From a checkpoint of a small transformer trained on Wikipedia.
Architecture: no biases in attention or MLP, untied embeddings.
Training: a variant of Muon for these matrices, 4010 steps.
MLP neurons of a small language model. Each row is named by its layer, matrix (down: output weights) and neuron, and shows model dimensions 128-255. Each number is 128 + 32 x the weight over its row's rms, rounded and kept within 0 to 255. Numbers have three digits each. A neuron's up and down rows have the sign that makes its largest values positive.
A block is one neuron, or neurons of one layer that tend to fire together. Before each block is what it responds to, as a language model described it from the Wikipedia text at the highest values.

Description: Mostly the token "so" as a whole word (so much, so crazy) or the first piece of sole, solely, soon; also the word "as" and other scattered word-start fragments.
L11.down2:179114067158126128137141110173119157174092105127036151192150102137156153159066135193198160138133095174113126151139160068123119149163144178111119134081148164084121152107134044106145107118160168063112172120151072172168123136162088076116116156171147131158147170102161189162123079096157172130123165097152122087180122162107151099166087154085119138121116138170123134138141129159121128146136
L11.down113:105103126137140126134064113164068125064131113142095170128175153191145124100106139111115197156139120143138118100111031136129088122153144162181118156152131100110132107112087195124107190087116103127114165168108143145125116154111154091208128191120110129140149129145074110149101127129101157139122134136059067090139140115080061179127130138103130139111193138197059114082166148115103139138081
L11.down148:078142135147112125156111128153061106212151089151079126097127163065125127150109098187107176185183085145102133084160133109119162116100098127190191123116130176175041180113106155111173121117133150151126156168086124087159101089097102176084100059088139142127109131119087073157109151115112130134094123190106086139147108158158145125094146124108097123074091079101066085163096077117157127138145
L11.down244:112107122158133084168140101162225173099150136072140099137142131097157165134063122153126076078142088105154125187133153148099146152098073191167166083150094140143163092121116075101068137129209204122135098111137063093162158158113152140113126149177158114094131148123109150095123082178114120203110173125161088134113120168132135116118112126138115187187101179147068135150112133127174157105094
L11.down252:156138121057139095144121137190211093136093078134130167234112134129110171158197134065092121098129155111077142143119178066126187169148084141125126149137073106149138163101110113112152135176123161118119095169076113126098136111068124088124165145172143158135095133174127141150118133123141127126121122166094111206090118171085101175190077132113135174113136142145136080118218072123207070159075
L11.down283:147093122164164116122089159123126074138143171055188108150052120102128126165118068122137168135097151115090197147126147074149143178162117135110131148164095073165143127177098139146129135112146120116111165151144166107137154132116087161125093076035149162093117095100089122158150157179141119130174150076144083101180117139095154145120140096135118075120129106184246071131197157136114160145145
L11.down340:072133146137126098155150114091134145153127088168103143119134183099114178118135163164177185139135077140174104154141119092130169135118140163146090106148134128147120151147083136123110117116172132187167204146131160130109157113114095185106181120110153154157104120097134122175147151158169195078055198099097135158111123135175132146141090151053131106035147161101142147175098098073200144122125
L11.down432:123111124110126120124102137133079076095161102113091100070151094156075059166111133118146160136123128118144129101086168127159112159132045148142176119113141142132050041102162127175072151133081114078143056167112147159092118105099111084138068111105119128135132112133078111095122163127135144123116105170142123099111133120143142117140114137161112113139080068120126186135152147145104168085095

Description: Final pieces of transitive verbs about persuading, telling or describing (convinced, urged, praised, described) that expect an object such as him or the; also verb-linked to/that and completed first names like Marie or Ernest.
L11.down50:168124105141162151144133156160125133124116115095141117107159110131154131165129088136139142074131112211198152131125078152103142148134161151135091100118048148094109109127127119121183129146000116115100122074152115103152183206141146103108127222179064136166114095115103071128099153149197152100041119137114112055130122115144077142110109121102179122142130134062107087146044077148144135100103
L11.down92:134103134128136152140178162172159130162043077114139148118105108163092123161129132069228180171085139113144099083069150144139107145076100092128073061098073123124100107174129099143128142120198067187099131148075186150143140181097137205164100103130133088129149094160098155169132158145119165154129133147119134114136138120145113102133144173151152090120137142105173105117114132103100116137157
L11.down100:128107100138090143175138130134119134082110119204103139156174126134111150100099167122142091131108156133117167146123124079119151150084145102157119121114199131086145090139089134102138092171139139106057055133104136117121119112093144126141119126049180193153108110098115131124098156103169095106157090106137052093084125098112116152061112153062163118083104159097155145158097105144153108126094
L11.down128:098104176112071177172150132139140107038156157121119117076087143102139101112127125162106136035123165110084098099127090173123148131119140120156182088166123075152127139128093096164125153136100129134205073134116113129140169129168139142094107153055118073104123190138124157143070055112132098125165150123098087135117130144120166139123072124114115147113126116084081132070163171224125100112143
L11.down220:113144118036159169168061146156201118112099185119140166149204097126107186101071108120087132111153114067087090179092110080169162137105161090104154125093114107117135096226105101148121124091053108149098112159126121163156129163081144159143105121173122093130084126158137130122137124073113111131086169071105170110111127163156115171126144135130171166123096068103146113129149127137145110162103
L11.down256:172176128059078179105130148120136085126062128098129192161180168184078087088159136120123099149113107097113166131108163068146091102117169110125131111146113088138125138149144159139144114177130142136133085116071102108130165158122074165169098146099090114130129131145100110139118158129141125159162089112091110141064152122164085102132164141179161115129151146095038132078150114076168137108112
L11.down380:065147101202151168191136123113155136176145110189090146133098112131155129160113092062135094142077080100110098099138162118139135126131087126135157101098139159140092085128116091159135159166000177109118121133170144125118132123109148091175104121204145126132165129122135111134147136117173158148130173090111123146152157152175144118091165203128136108107121096114000102119116094146150140128092
L11.down390:143151170084119162127171121126183096164095152084135149132135169174092087181122155108127098114073127120119109148109091086078135132136144178144107140137132175153152147120125134105139093123098072079178080069143112175175102172164102126100101102154157205137149159157162106136134118130135165086114079133147090139168211100185107144192156124130153115061149081109053100130087141126071152150111

Description: Word pieces at the start or middle of a longer word that still needs completing, such as Th|anks, Un|ited, Brit|ain, pe|ace, div|or|ce.
L3.down87:131089121095125178071122164119167104168150116159153124151108100121163160124118153138130113161131106126195137087141131144117209194109069158105074072184087140137145154190071076178113121174174167128120118097140164137110114084122102073073119141062133116100126149102091145105098125114170153099133150109151132131187141081087112114128095080097132091079154182154120068111157147081078138095073

Description: Final word pieces that complete a verb split across tokens, mostly speech and reporting verbs (s-ays, th-ink, st-ated), before the, that, or to.
L4.down121:177079145137163152123145141162203129140126147119148126124138178161122080144042082162116117131085102194100102170168119090151076127101180091146156096154149155147167066099173184070166139102088133156159145143120095114143149128107145142181139165067130163149150089085102111166171117138114167135124134133151088065188106169160074126067194104118130166105128114146108150151120126110062140200121
L4.down124:148082162089079099130083116130066087110135143145159172120082121126122159184112152158057145136169086182071174106114167134161152122183130093194099108088160101136090118132099117103162147097205140119133141112138089163108077099100158115104085179111116126142140095072120148159079161191139136087092119076108167159149089170150138141084180133127133149156111102111171118114187107157148119121108
L4.down132:133086086116132192080153139186086105176139177131146163154096130124080115120107142117177193149116131139096142073161130091130091114138139120146117105110140154125179168181156145179102112143151164142058192147139155066152107129152103109121135146153095149142181139116096140160088132159148153119099209120144158091135118122156140160115131109099103163133101125105121092115150120123175190132145
L4.down143:160199107089147178123114203122144075139104090120122166094171154135053123109156081159108129118130138113150138111117116157091153151168128107127134132116123123129169099147170184152128144160140170170081130124150120097142137142180201129099134100105152165109136117137159176120215113114132186122090122129122136092175097126081142143205135140104163067099136108144151131180118115163061086102143
L4.down186:124176147095142138115141061089157124175151109150125168134152115135138082147102107104010170118142071190143083184123154164114156109158149112145183145083152153139139063138148171078083199164105141072133045121157094096145149137144141095146141134099196199138087121142098126124095102146127106072136127134098112178110081187170146172129127124105110136143155110100043076123110134197108101182145
L4.down305:137147067133104109137110128089096108093174128090098122154123226170130105107094138087151111138090142116106137104109155110103179096131148114148120116142182126137138149122111177138065086105147122143153091123106097148122141152180167083181158142173175096065108130118116156128110107105139102131116119122114151148135148098095147148177156206135143119122090140094136165057110186149112144105104
L4.down372:135136091083104161125174158149130143115094148134126166148085103145110093148134116122126119144179100149131118157155198127133092131110091127140166108158131138137191167167139123154122118115106104151130091107123049106137172083142201164125064118126101136140132103202135176097140130146162147186108107197104138141108061146132053137128144107057185147106122126161110164118174140142113086183125
L4.down378:140149127118105096145145127140064081151095162156143136112136112128123155124219126132187115088159104186230137044188114076170121110093133164201161160172165091172104080098116098161139105156150138126107171111179095125117110094107137090222122079169185098137070105138160114184113172159148143141116140151104185090088147155146155140141144142154115141190061105125171076146140160148120158187097